Weights of a small transformer language model.
Architecture: RMSNorm before each block, rotary positions, no biases in attention or MLP.
Training: a variant of Muon for these matrices, 672M tokens, 5125 steps.
MLP neurons of a small language model. Each row is named by its layer, matrix (gate and up: input weights; down: output weights) and neuron, and shows model dimensions 0-191. Each number is 500 + 40 x the weight over its row's rms, rounded and kept within 0 to 999. Numbers have three digits each. A neuron's up and down rows have the sign that makes its largest values positive.
Before each neuron's rows, "fires after" lists the tokens most often just before its 100 highest values on Wikipedia text that the model never trained on.

fires after: " (", " \"", ".\n\n", "==="
L3.gate277:410470489434477503524518477491525450506476499450509535537508451550502556499534518449413523500543510453489508557501561461460560491392480476485477496466529490541465474510491531450480544551466555531574450495508467540554481572575473429514567467509517451459446586491481529496555496589585524485553487576511584519489440544439476498523483440547464508516520489466531466500550431489546468458476537513536521422459489504534525563533483426501449377456506544471505498542521498496531524514543482483512512534534452514466542458458470538563498510456538520455506477521446446523486502556520515535
L3.up277:454502468494491507466493449524488502488498540574516487533486537509486483605562495459521475489483505574433499594457453485545482434506563498467455532454495536550430468438517552467491527503540492489438447505478545477572524524518497540453581462505554547544598576511469525481539556546444501450575488411519530466532433537503503426451469501544453508485462480547487500466524437491528537504487561494538499492481512513503493502460454475443464547524438543489529532411513496450492524470495508535547491470515517465526580464495493408588517467462484434470528510558489517554495551571490453550
L3.down277:483522501619454484499491450542481498540479544503462471536508531439484560473446590517524526511543481515493537472440483467481545506505556417500466545446536506521489555521518541485542533497446502456594502456458480605518432519548490495490562456488559494454496501487510465538528517535557568598394421534496501480511545453476550500527498476484509503467496503461493497474479513462516543535528550540540549477505525536502461486489500430522483473527543468484524446523544514400502498546456517495514540545551588530479472594592502549512484463491484414464442500446485460461530482528496426537

fires after: "9", "2", "4", "8", "6"
L4.gate482:491454473489450483538485545442535496476425528481489490428543452528519536584524524503447522555511458518467512487547457488536542499437480529482415539433485541534480457440486454526462561491508511486526455518497426458508530487455505516478483434461516486494440466430429459478498451590543507542553556465417462536486488457461540536524485593536476573495525493544490540503570429533465477543556525517551422515472505541474476517454503499462535532539538536417518509493494566451519497420473501519521533444494565524535476558465466467568516543492489395509482476487485539493582488479455444482
L4.up482:465470521489564468490533498491472511431466493464473459499491575394568441519494447523511465605470534505554485545578501486467535494451531459521407446522482490476450529510473467488566563408500504469558510527542486482473550522447515521556526526491478520457460494493520533457558513448473480537470551418509483483476487561530459545501549538466541485480550558498476513543563461548482466477550514486556524512468504487424460527527533497537465491474460567549421473397494489488527555586503536470526465488475503458511495433499527512494533467480467576418547578526429472529455501458466530483
L4.down482:539466493499525580514578511513504577579543494526498457527533523487443551487515514467470452510468443472526478530483495538505484492447513474564586530550542506564494473574518502474489395544524513496459492481485526529458531496553517465483439497486507524480485468507497477549473491544524557472428495544470525458474455512418475480451446445384488457488514548455533522470479510468538560472426521509504502556472545622513496496558600504444478502504464456519485458496530589482485562445512493522497525473485528509506533463496455516416554513495568523594487475491542470538587569534546502478

fires after: " |\n", " |", "-", ")"
L4.gate97:520518486484471482482524507504485440511423437483448515518426548520464527502542532520624526528595508520462496508492510509497502493501494501524505477482556534538497472533500471506501484551426479541459466504506471534398451509545533453537488433582527553515530481466502502457438428460510471548535509568459543437501555536495541593493580497530459552545479551528540492513511535518437500506513522521523412479490466505472490495555512531452522502503493514455401479475487520472530556522492496572469522525558470525566536485514486431535585491532516514449447530350499452512552534519429474472
L4.up97:460511476496521524474446433413426520503496488470503514432471494490472529522480584468561525486517541551475529516532509553514527556426562479464496538498544483527505467471507543551429562539490444505460447488467542424449437495422490483540560516599482532574538474546530477501461477470583482466502522545490555545460500540466510521567502427510493456423432461531514500502502416473508499534497477517495509507451396443468585524538525557548487494480488475443489512442511509495519497504481482531464481432512490466477544457538513541620536492507559549586415482493491487513491511500487509468
L4.down97:509486474546541385542526582525527488523480495480466503460492492456590481453463515554547492524579484510535539515473515479493515469457444486469507485470514496442535531556547511493458471462569521503518505443552535493536430461510535559494527487490627466543508513519556499467538548496457512536590386508456478557462493494471542514441502488531516544520449545440529548443501451550489490516547508524435526496484464541505497510511453474524546478535451509516479507548496504435473560500448490611504480461506454566501556515497445388472561497534439475462505547485528465448548580515537517503

fires after: " \"", " (", "0", " '"
L3.gate258:523494586472526466495479495490502526513535454518525525422501509509524410463452467545549517466540468517504557518472439484518534504515504426535477561505466491568460521474484475451447509533492498563523536464525489530550527462545534462453544480508505537508540538460522558547548433507487477510421428470574503396481508475556520520497500513584544484469516518454446444525498577524564540520447539468484518509492500533517591521526514512547477606508553556499511591507479543459463491565551481478561541443462524429483460480536493516619445518483554533489486472530461489557478546493514428530
L3.up258:454381510484533531503454414551562520519492506437519457484500492530535488549460498458459574479493502510485406562527488508491523489548490575538491516491527493541477439465517437562482534571499482461474482496498498499505477491467477461494524506533523495484488473452434542479547459517517547521459476501546503442505481461544562500499560477467529469560435554538454458544491518437532468433483499526528463493533502424530531520433485432477441571428508504540474528594482446560523523484496515551484509456471503453572415434470500491464419425540430452515544502525530476474506496437406514551
L3.down258:527554546491566529544495528466477508483513479613495504463463514485526519534548521568531462468496473564478506552523503465462520488416505422487446449453481504482446530519512528477523485487460490547484518535485563569500466475510539422564495444548480525509521593545603541499507501509482497454416488490458563501491522491520518479542450470540476572547495518557443573524494545524513546460517486463492503420494453493448516498462563500492544467541514457471527428488482544432556536539542476443500509453421474531481484529557501479587524515489557519429514426423439468506515475524455517412

fires after: " U", " T", " S", " t", "S"
L3.gate609:488515488553438465485429493471572520553454502467531567539582475464522477558402473488526520457498520568504513502489492488441500554498504489425494554444579432475457453472510514488537431501514478567427513476489535490495507530485496489498486532471493479452419469529506525451544524454462488526541552499498409443437506470483512487457548545485407467491492531425561510466488490512529469531525513485545552471489489484533480536538481453484481486505582603482536622503492476419468598461510478501476504510424544531398482532525522490501450483506489460527518522507528435507485510554576496522
L3.up609:534520442486447476548511506434557489518413477612487511445517453539566516517573530496510500530525482481497508488527533544405419539461533503463508516539465465506506480532509478542477460531454493523479474590447496475491489484532495581489479464438420469466568472517541488495557470436486518509524525510537469516502498497529474449498451536501586447586434592488580518460501425587517532526468542491571480487501478483480531512573516511516496537516533484497494471470485452504430529518446538460456505538518446502471489429414556508529569580508496525489537453461518523510465539449565528452
L3.down609:416481503575475577442435482472436530487526423487577494557459444526472502460442491569448500481540477505486473531487498511484488504506464550410499533490504446499463509442549518443489459478614499543511499451454516492519510491485547460449542529590503534467478522505527564467463552485488456518565523498520455474543494451475512539467453505481472467416516502469505454524520534483544495505468528533516451490519464487544513549551436455533516470451501527418544556515467583442567528458514457482547462436450559494512440439469416496489447446506495427457441517545503440521547480538529481525

fires after: "-", "|", " |", " •", " Running"
L3.gate38:515485511441587552506517538509576553420490523528528553522515513480477416485558533497467518523510478534483431474475505507516533484508485527461500468459530500574494462432487570558490483486473512575416502556490511457488435528470493442477503418566493514400491476493512464435452522525544474511534561507520553537518447535475502480473494503504478508467501516552501556490532534532476447478510488474543507456489500441436426490456423511482538479462602500526469466542560489516472520440489423500518536435592502460511543526437425510550552486539440511561495537447528490452499564467469455411
L3.up38:567538571447554480490468550532494562430493547496514509503533486514511550530542514495478540439536483494600517536514534491549521526502505556439505535489578437522485458516502568406469510448481510518464449544506501448509511507507487485487565507586476429418499516500486415464456405559514511499616573596472515575449434459500512545462533516514460473470497490520522538502487554510507479531490517512487506487534471501466457513550447562419575529498545416500510510472503466538523496541519531456489501470559498470456449444498452539518524466468478592502488472432533493511525539521441499515
L3.down38:390569520426444520484547484474556553511507478483536487448538522491517570554459478497508467484541535539487470484542470520493488511490454514482534510467419499512532454470509536564539516518528445546451414487441532465492440513564421556487491526520582522551501514485456512459554480501515527494398479462538514485479489534548497429455477398491524484483447445520452510477450494534483456487477505536471589510463571537589576578517455521485546455490466488512483467466523467508474449453572458470502554457472490507528566515562447471460479482532548518512569541504485470452424471500511529547

fires after: " F", ".", "/", " G", " (", " "
L4.gate404:449529515535580488478537569577497427502500458442452437462435455541499586487457481465513519440458563581467421494473492514461533495542482513499549474519475393488510543465551561524429530515436501558536587497517549420451503502404454535513463411445527467521461521514533477548558502462565546520544495489472550493492535506500543481493464435513438494471466527540544515592468500511544507510532511461480472505525448464498543475435528543529491531449506489578545489495527445530502539540456502523535497520497547497430477495466495528509428550538524503443528440489505518529537500460510515517
L4.up404:463523597538426473413416444489485430472513540497537491510503558480445480498550526487511497489533514478503558468496469521533499534460527503425560462517501524474465520470420416429445461517519489527588436473529476500493516502530484519533485512466472623492420522465488457497492511477567518496498442506534442494446496526487467487461495492471533506537459472497503488531516516497501564516469538526482472470511440529509513433642487411546545514471486413498515516499510489524480566450538493469463450531463547466511526557527527464492519576579512565535456466559532484550450507553468438528
L4.down404:448554493537581449585544529587487504561532432529492523497507469452511544502492473561532618501446537500501430461513544495509541480510488510527465535525552444530516504519599541515456522505478482525452528543418551448514484518475469428481511437543532388518530511593515492489535470522482483430502537476478537464542513475529478556508455558497454470468489576449535505511493379463499432445492476549550431502510525518460498518427516530491561501472488498522495468496535464464530496524475487510523606517504460586491520428477483501525449500438484497500539474440502498502501466469491531458

fires after: " of", " the", " in", " for"
L3.gate269:534492466460503519452513567491491457470454562516467497430520507531565465528540432628549468507545477500486499563576562435552440555516554553536464474464513505478558486464433505410520543498529473435435527538477496549504461491537438504481530502487537492433548521503443550461530556482441451557485483512518503457529480497543527497558502559571514560486445467480468519466540484454483496502513482493506470485555461540505476499564495521437450456507473539557508499525408498466556549509495450431435536546521532536491532509507423495462510509475516545552545485509486445523396469456463511442
L3.up269:560496489578502504480508544508507461480473499487470501476515527541543480571460420550545524451588516567483567511561554498533392527582528522430499462560573514489510516471579448535493532545469513525493530530488525554574530457508420496463546580470507441528505462453568588537572526504459505517541466512475530509476518485512519469473510498494538537482447415559412529480511467496480467532434525501502557492475555538471491494500512528527466478491460540467501469506465492517552500543470471504461483534542488507550562558485443515501474564442460544503527455554465552492437478524394541525
L3.down269:519587491505457494506523517577434502468415552491433523491585480502495479576468497528528488514515569385542442530510457479477505505478466511499485473435486514472578542508513487532514514507469535446509522411562532496531509471455467552547504507492474477499432441537475501541585554484513434491445515496489489452491502477466486449558585490488434524464499522530517521523494465546456504503535532573428538511466482458476452526488533492461472520593451513550535521510491533439488442500472544391439493447468421534521466566603487502481419485524520506473470561492518499425509488507482517483

fires after: " the", " in", " The", "In"
L3.gate299:480522478513533470491554455526530501504503489509513487557517438421510478592443506508453456547500463507445509473502516493458524501440553515523549614500503531575511452510464551590471408461560547467457509500486434512494533512476510568450478472539535499488490527514429474483552542533532465481528456520476516557432480415532446504476473438493558500436474493481513471516513499395581441525459487458545532445561504548565525486481484449584540469461452452501506516442512476574529559514482497540487488577500452463473492523534498438440519510495503541466447522532503511444545508484480552587
L3.up299:473503490473542524473471452559446499536534478576519467474480589542464471536459521520475511572494476495433514559510460489473531487457566493501524509617508526568533484517568503565455450439476547510500572526476478534487436541520542519478505471446482521504551486567552519517506510513449529466505446553502462501526504444526506461524443534494561510488512545444550437439605524501505570477539540469536514535538563492497575496455485460591505468482517507539557498475473455498469463432502516523557519536507522422488474583480479447344515488537532491504523529533519509571489538504534506504
L3.down299:518511481507426565581534483460545534436536481490480523502499519529458538474517511509483480482505525528513489500502489493503458557567492487479462459442496480528510516538561497470498530516463480558499442475532493535472606493538471439523478490505566500492397500498465454554448475504577566516503514491494538457494497505545588530481502427488473528504507584450516521446441520526541391543484552572517480544526553513487439428557472473488487457535520525449563518533540541488437457544579506356541548506536494455480554475489508516529452529427469453507513423463487543470502506557440529538

fires after: " Al", " T", " P", "Al", " U", " under"
L3.gate163:417544545475461423563492457445530530529488515480491461398590502559568545558501468469463524463529507545483549517487514487427418550512545527475542537478526494428445477457451480529498453483515500435626512487511427439480503504467455510493473526495514455427529478504558447501549428503478547490572477493488525503501503521503483533521419509527520530509482491525512479500518443469573521490481498568593517544543452464450528424491488452523562506458480515523467522533457400481533551533480498472495517480428514538502516494553466528467512552446449526498519515530411498563533482492478484451
L3.up163:500557476460448435538526568520523472479548485508448465416504511539565511472570461544438508467531519589496509467490444528487493564470477529489517473478500440426505547419443502492514494513514518509519516483574443517477580493482491496493491518500522461450450514477513444507465493424463547473577544511553492505596468501529479549495482503479515499520566470522505509504489432481544523501523542510537503507579461520528571502467453480565465548473471510550503592463542496525434586436481509455497492493411451509436463458523483504499431546454457491431522457455406461515549470432438548481
L3.down163:524511487554526546547473514554554454525431471493410512514487497441564490513462429489465496452497476456493462490494528482493513478553439528487509388539430456550520605553511465542506511536433535482442485475545521474561475460532484488541502489511489549555461494481482537453534479519580507553441487531505501543531509443502538495521540517509518525440487479468577473507470513529470523542398574496474495490452593504457452549548530458501461504497428512488496585480472524430510447462551536508455496439519483552475533562429507485446472490541561530477490563468520559482483448602501502462

fires after: ")", "-", " the", "6", "8"
L4.gate350:499516473503440429544505538509532458561533517497535496549505502424508481516457476551517493488435467471445402547499473588543535486558499494448534476476453528508399518525513549557476470542573483491421549488462545499512462517496488447472427521446509488496533456546522524419503520483436490478489559562455516500516509531459477467532500494451543504583472451473555545509463514530532505537549542488472464412512494533507543452452457536476488551448569513468548534547499524495612466524491496502523504474505485534496544504515454588472531570465515435498440499513417450445482583486470574504
L4.up350:509491534578502461541494430526521494537455472478498508485533526467414516480521451521462493517483490542486478467461515543520513515457521504491474490473450471464467534461559530538470464488514496531425544441509467502503502520488418565492500568517467531464533448529467516404457499484481522524482574457521494518511486575452479462488512513587511437407562413488552446490461473667503459448504522520595440485450540518505429520490507527503477567447516471426474497542534483542519499501451498496502506568479496496523465514436412532515467513463505504494494473459495428412490520498549589541
L4.down350:524495476424536528477459518474410509541478537518539431463462498554491477464513521479568507446466512543488536470503541498517523521454477496521547454462602471507605439528398566504451502453465488569545434531510476521465443431453520452489548515533515491503515506475533543465525528496459472535423539467472497523489521494503471519406455496432465464474545499585442495516531496453501462491505457507517516522578453425443526502424582529479455515509450491501549455473464508497501529537554553428497408537499440454471523529505490486489497481484472505527499512549550550522407530464502415479

fires after: " in", "In", " In", " |", " the"
L3.gate558:441525468490479440469466536508529491495463508490525559512424491451543558559508559494529478523522437524573574466511519458484528545500492527508569567478476542549448581479502498505492561550548526428491518516508489498512582480558447431532463477563536531462504495537440506464575476529522439504473386539405499488515520446498527563528493517494539442463530571489459534480440455496529496462487504455490523556509461572499495454581498532478488531477550494510450526446551532500533539472538399458520531440523445493537542453473427468477501523579520507501509474563474484566474470524558507529
L3.up558:412425493538534505526496481492569458518611510471537506438551541441507452500508485451541444527503552437480494485470570530476479494493510491501499546528547556518490526556492531497466529481459437595558499485440435471455441446521479537478520480502513463499544509474474486498493547463490504482548524450518505511512536471473470500508530520479474586564518483497443520514564525543468468480456564537446551496541461586491509505548462454576453467466443474470537466514499509403451497545508483561476546489475396523525522461458484440462420508595510503444509529475521491527498596486556441551
L3.down558:508535502490433503444542511541434513519429468523460519552618505549519459475480512505432503500507574503540524484514480512521434546535440469480441530424487510506547509515524464474463516495468482484486515559521518566601513524533455463445487497477496497465470454506489541478524461519548569514536388509569497473539543501497529495465494375521491443474503478498482566504427510476525528509566438450405473468510486506533544548534501470468537524467595514512542593531473592508529481540527462452504591422480535449494477532578438501501513493512480499508520544493525520510509449539455498482

fires after: ".", "8", "9", "7", "–"
L4.gate89:528553506521593540556521472396544572522559517466448471484456515488485542528557549480505519523539628569488539536504556512526583545559480464494440501424534505471559480442502517456488536476562527450522493505513505451461551521483492487542532489500490489471529500498447456520517473533541490563597427474560458487500512526463493564550500487471448514541524564468508531517542523496497520481516555496429505474502515483500484535436530537524530567426562475434537528503491466513474501554527549453518505518504567499437556544464535548514511441520504442472605463457562530540502502503434474470
L4.up89:508471514441428508404547442491529493494483494521512536541568519486476489507537456546511506508478490478507536507507562577503499550445480377544512458548480535480474447504529479460536565499510519518507527554475452509500499517558572450543480509469508384518546560543533479501464513521511462556467511560497446527473520453524536515503552484479483512511434526470521512566515559451442468515579616497413459480456443499467576494494504493488457484487474499475477561494497488480518470509501475509454473443487557455476506454522665525531562488472522473537544484477516512528447521585504563514
L4.down89:503487500534479450558541499496507560486469458547487571552441496509495494494514569459491532517443522499436463521489556473576516574446489549525469522468540528537540492408519483517485550547453481486450517489433484493538486476487533494424520489515521591432496493555477397555481579507509523442525481470545543530449398500415502495525466498487467520507611479410522518525571501487515470479444498464457520491545560501452512429551534483433534462475481463500492508508506446482463532524454534516484574501575527501540503499483426500452504540529547480470532501429551539507516402521516548525

fires after: " a", "-", " |", " an"
L4.gate468:494489507445502502482525491499533471509527485524435545432461492411583484529468434580435571486499485481453517450600545526604455523519481556445496559477535503548524513447445474510439416494545512535537470529484496466514467527486487488455493483555565461555536513511580467436487562472445486500532511559449524496564459514539494501518434507514537454481493430559513535487527538549439524587523512470465535519473524475488469497477462504511524465440528470475524479429471483502554554514544511511492508390495510486546522461484525459537533470496444441484499497543410434545501575508534487565
L4.up468:426503454485519483440535504464549440492521512470528482431454514493606534504503524562533547522471537563469466451504496484508387490506475557437506479517593532502540463440421511472469436476480519512529445587489452534451504491478469475437507493500479497535506606525485425424516499480505523484473509547492467521519531535555486527489502560513447452540427523500495498503486512525510506476489504479522534477500434554501530475570381589495504458478507492476506458520473496461430496434520490502454518474518488395547522480520527388529442479552536508491502443435552507496454533429497494510
L4.down468:490556493481519508502469511570472483538446510507474465512462532463516489536477504397488500469451477537517533518451547464439475500464496476540535556521526516473537491523365498468466515534509522464452501450548526504504501477561507582492565489504508476497537535566421469457524523522464488557567517490484453473474554543474522505530428519493490507424535512524449565519463476466564429496486552548481545509514521534501551487477590522484487508525498492571547518515471382481460511389568517523502561499454464470546506535466516535485441457624437507466591515478521480493477477450475446443

fires after: " the", " in", " of", "In", " from"
L3.gate437:455513450499555509540496518480476501550445509563462505522554415552458517452525527553531517522508440496565496577545562482539490533517429525442492477561505526503463563499519527493553499475482552439519499495433532510524542473539544513510420473535568516441458560480429491454444534514481487558464444495554522515526555447456456594529506517575573436509540494467524458425425465512465422526538555459509466498499461469520474457510482479464565454437457515580477506465570477493514502523462565486555537539494475438491544487455488543486468510575518451487507509510564435547465511518482511539
L3.up437:557528504535461488485533477501515523528391432474463490607506449570516492468459422509461512490552437518493533473501514485563528509508555532433537429467495577558507511476480545488488554536524513501501452493535492513474568470458494535508453489510492552512415548450502526484529564420511462497522475587495490481537609533472524509494489512410468414535416400480485529509520458466440533466485507574536492489522482476458463468472456453490455447518426472458445459493510537476494489480454471515474504537460553542477553457491479536455520551506524565544511406493480529489445483536513476531
L3.down437:475471530485513556479514473513460477479533521454561444510463571512482522532502533453475509497478519445487486584423513509450519468483518495493537575453525482561581444486451512525494433521540495544499510505484519458411488531532543481396539483474424482510562471555592528609466451565509492457475531406503514566501448528476501449502506507387479441545494506523496502571522542518541569512518512491537548525482498480478456539509554498527478551484529524442526471576460486466479455506562485504483474488567491494455503536489566433519487551518485433445447515502477504497595489442514557459

fires after: " the", " in", " |", "-", "|", "'s"
L4.gate409:572481464490534434402494484485425476525480484511484547472517457530498478530458488482452515455467519536513493490502520512557498528491510437506482519478432520510551519453479519527449483514498465414509519547558389500473540527517441492515488489515478471471481501501399555452526510495490472495526533502514475544509497436542485521519468484454573528533554530551499500520534490515453527559492523540498502513518506542486544571596579463474505442512582602456464480408458550446573467520494531529422515487431448506510581518404459438480488519519500475492533618516494490468517605507497506483
L4.up409:569440445516529508499514444490467524505508520542441538546542536512481429525526507543537472512526537491461520511538485452511520496481539490485477436584652569546526447568513525474554558516549522463418417525495475558534505507480518489577474496465483434499447518539487505483526514462487447612523534478527509511546512549490478515520479537473576483542484459523485473466499488436492451572500485498500481514555518541466555530506527474565493442488525508512499557533478553549422496447476469490481529488443487419527525468545541466537469530502574487501458473407460518573483563477456485586
L4.down409:471489488489525521558521543521490462576436529562513482455450466594503538536499467540459467492497440544460535526482546506422515457475428518573494454459426466550551522475482505488497485561468515552538516422509481516517522497474484540439554583522538487543533534488409462456459565480519540473507493525467432487478456526473517506509568474438516411508505518484513520480494438508476513529511491560443514530434558455493516551570421477525523534480562533530528532507482470435552486560464534531436484588479555441509423475472495498457428524518487560430482479514544471472499546565528551497

fires after: " the", "-", " The", "The", " as", "th"
L4.gate90:553449523452539496507508453477504482573495556534438525486528520513490530399511456526521520456455508521498528476564538461483538475501525561439533508474458517489449503503493469474492498536462499468481534492513501530497565517610510415552530510450532477464549546461411518503540507511525537477522502482492557484454391512504536580532464519423469466509469517513520494485632434593505501492548522512487524507450620497476454456441524503487472514511520440458458511474451496505560462557544536551505532489395434513454428461507517453543491528503475499552471537497436472476535550538459491480
L4.up90:591542536529457492561519504540504481606518478487523493491501454566495468438497511385477517522460515539455532506444499519475523508509516502459488503525443426520471438491512493568421534523471558503518491411570509465548507536470580473527507517493522532386454489463441492513429499451529502540543489463520615477432431512521530545468511501484446487471508476504452497550517481566465506469517538498493464515479627493467454445520539486517457479599540498483508524508452505475461489500470468517559584448549486430480461476455514524491502558448529513532485476447454495461516549495533491517
L4.down90:431533548574554518495506555469573486505477512450492521528510557551494506471549518486514573485458538491526436464489482512478488467493466506517513550494493448527547518512486487494510470417519436493517493530513501509530412538480514477493523576529471544469543467535508512528529485518504496521509501539557517467571581466505484486525483543575579483442499519514509473498479478477467511547528578474443525502565453589401506412574516609474513517523523446519555542530491530497434494469474516557389511493511544513470489510468414567457449421543511520468456445432549554500580484524514506440

fires after: " ", " (", " |", " \"", " |\n", "°"
L3.gate26:470479532497503543513507471518489520536487504433470565400503514545443486520499384573447501448499515498548532531503476423549527503456423530523553502445511493496496461525569508470469522526510492503525544496467470422421501478542525486492514434512511495467538498474453579437587501420501484490521453518480457500491451529458546443490580451481491414483421522566474424453467570508544432494544573513509524502501500456506532494381519550498529524475532449496508468434411523469589543492530505523522475490529567499479486525471454502504527469552453488518465485469488508552475458464537490543
L3.up26:504367606500460483492480409448560519511526492558512518534426481555508457476475547471572630522492477448487453472490524480564562448467544568470545483504528460475511464570503454449503435510471515535558516512496519482499456517458505520525421442496509480475527485416544514424532521529522464482459487522468462507493485489504514477531441502487498481471475495443487465506470494537486519538447519518579498520528502495497468508414475560571433440428506446509481462523510444465507495507465528462509497482566523486531447489436459505536517548476603532467535586481478507553465507501482436512
L3.down26:505512486605514498551472415544473504484543535487397469527502515559502411554455512528460489494479486554492568489463483458542580490478527508442522513527540487459446477499573417478585509537524481501491519535492503522470442532453524551483503439517463533472481469524497503495497516534422499508483546521582445578511502518466506450487567453426521474537449494546484502472571464536543483494523537453513409441542528564451590553483524487508504488443511510484489478525433496506462481555488495459441524456464464442481451501445481462567472468507547429476523466489500472544529538456411430496

fires after: " S", " Z", " s", " t"
L3.gate580:501505526460496484485467485512478527476454454557535551537483416594444452475532544525493526472524506558469513475506511503531530487501466537470513545472544495462455476578507469520489501490465442478503550498486428466451449455585487487474521504473510502429469499497510544602523552532468506473541469557493504385509469479526522564530480579484520538523535473501493466507522483542490561607431499495460525466520467401512502538577519539539520556542541512534565606579448519474502455544480449411526499473472472493462514585530515486492519500493429454509472466422539495487431453512473495442
L3.up580:557564514499463529427519520567520570564530543508439472537474474496495466477471485517509509493462494497490462469454573565440475483481497581466460580482537508515469536377463456525516478556537535494510455465551452469482496487394462455497466486533443480458486441478441450481475465483516531496533534467571524483529469513494593490484414506502514612537502515489555496457524443574496509557560512479605543521544463458576508524496530516551526548508509500521500511482450541470486565493473473487503493528526521590437485462531541514476501496501525519482481405477463544442475543537511545475
L3.down580:511490487498574493482445419454515465520511492507526490470485508556456541449514473494454460578482489507488512512550506462552631505477488518498475548595542546547512465583485531546515505529411465450501551518429507501508486486543558569504499492462482537503537522524531497486485482498459531471534484677484508459516497508524470536481529531431494508561537434534500436547526474486542547476436496488450467458461487523461465473549546559531421508492484463517484546482543402482472436518515483496539501477499459457467452542438541530485468481498436478512511570458560458491563434466533477482

fires after: " United", " \"", " (", " a", " U"
L4.gate98:471498490437542528446470508520541515573481435464407450500533535496516506527433510496481466448561490458523448542493510520530410464526420541536524525456557475535505534500507470572522477498492500506445587464523536453562559539450577458522421496480506462440504452455545597443567543484438473487540475492487428493452486482465514522558574552503548459520554549468477523503525503582517498512516463511516444454548503532492439495474464505556463501507527565544532528443423535489473517495499558467492511543506533454538531459455467488505461510481461521513517510507470477605553479436576475519
L4.up98:539475432489499543493494453509520548553543477535456463491412493606456552443473515492456521503505508520514498459519527456495479478461491527494520513592499482502560513491481467526519443512494440544444464510481443590486525530511439437489545529545544432410466519511501531499554465554446571496487506552575480467470515481454480561499498462507482480544478530475537495510449490547489443495517483465495477483503565541483527426470503464596546434524494568523452480465521544493517520528527515461505523470553532464486517538479555407565483444442482455465486473593434503555519488404587432514
L4.down98:427410477463548533474484544510496553484444522486491526509521607537482535503430546549449478535456397459494601496441504537458490528516512428502532432501523434468465521459468463451467509464458459503512498406506519476488465442572439527508605440528512486475508558480439542440420501505442515513504514512498520540541514537457512474517424498480514535533533506431453501475551514454553480512519493475583423482577500529515543513542497503518473475502520524466457587509483500473477495521524543498552519509469493499517491485418414527467496507487482528566515532504481446476465599463478519511

fires after: " ", " (", " (#"
L3.gate253:533530447549488508509568521541553495493465429480496512544477502512469492500456496514447501487533513485464479468466475420496502498495536505525569542478510443476547473555443532500491502528521530535551516496545538486440428524543520510504449500423486453496556431527493557407504470481531531490570469448521490535538554539475527466467529475474460457467522524530482520447495441546530469518458502525481465399474530473558500529393554501480503556550580460516476490507473467526506496492525454426496484490558578438581514530485490453581563546555591575479513442483479479470440463536549388471
L3.up253:468445495502526494527542508540470542514523522465505556489490566496570467513485483515493409486509570495428498532486520481529552472459558457462531497472471472522475527482502545529510444484526524504402492511463521554540519455456422481495472480528494488451501539398462522437426490461469483440533427448533483478484526511472501490539437554472424547464502496472523461461459543589498478446456483511523475459511520480471448515440608476523476502479483558551459512504486563462456488549441522460567456593469498463505555512461446502490534477559551570495552531430481514563599533434547513528
L3.down253:436508559509554517545499455552500488473563483421468511505523446463454398535493494489500552458514476451474485486523464491464435514447461498518591458440408528454507535575460466524556498486491559537463552461499492535420448546497527540513549498550473439488603446581498517544463539519488451508443545556476471504582564469525527480456519496523484490480483550535495499510587464446464573487507463500514471474547489523481523428532536465484504524539510467508490412539534403513491426521513476551445486430484489474466516493510511490517517502498522458464502421492553494508474430522495584499

fires after: " the", "\n\n", ".\n", " The", "The", "\n"
L3.gate602:548521497450487456531550515507608567590493572498487505444488526545435485528470492535511516452450485539482465471510550483479533513465495428559501512528546494550494456458440516481482440551545559504512502410484485496465530527465502530498463479413477564477480535572549502492511511424523501493546540540478497529478439629509522561494526450529516466488513427461579543475484488581511559468492526471479544493559507492497505472557463474523465548409457480514508511474381417484520514558504487520458470521475508492570514517501534459550507538531492539499451506507516505476472569425497477427
L3.up602:511463479531514478538444502540521478479439487502478526526552462494496381516471527479487494452469561452475496471497542494505544513504453424528497496559512521485436512490559502523429480423526512536486486504453474485531565558535515510529494474464416546569449523564493521463417523448489526484476537558515481479404501574484525467518625445501485409465567429556529541486491535567448465519492494504444529440510544500478483453566453485505510465505462426554472509473474476471615461584514477509542506530502476518525493522472562492469531523511528519462493510503579473472520586482546545516
L3.down602:455468486490465547553558496487435522536566488498524543515441497505447487505545525495518500487508489514441520484491512557539523491413571501459545622460482473503488461502382510463442513524489494459454482500437520525456511565525477550446544449509526483469551511454500535532493445521521520526379523395473501485531465489439463546469523507444484513518501478383419449525434453531492522460433494503510506503492531569458553471470442473512447508547508478439540477441517462446450558521506493451499437465489556478468544490501517528531519465469461482550522578479544477462553533463449517480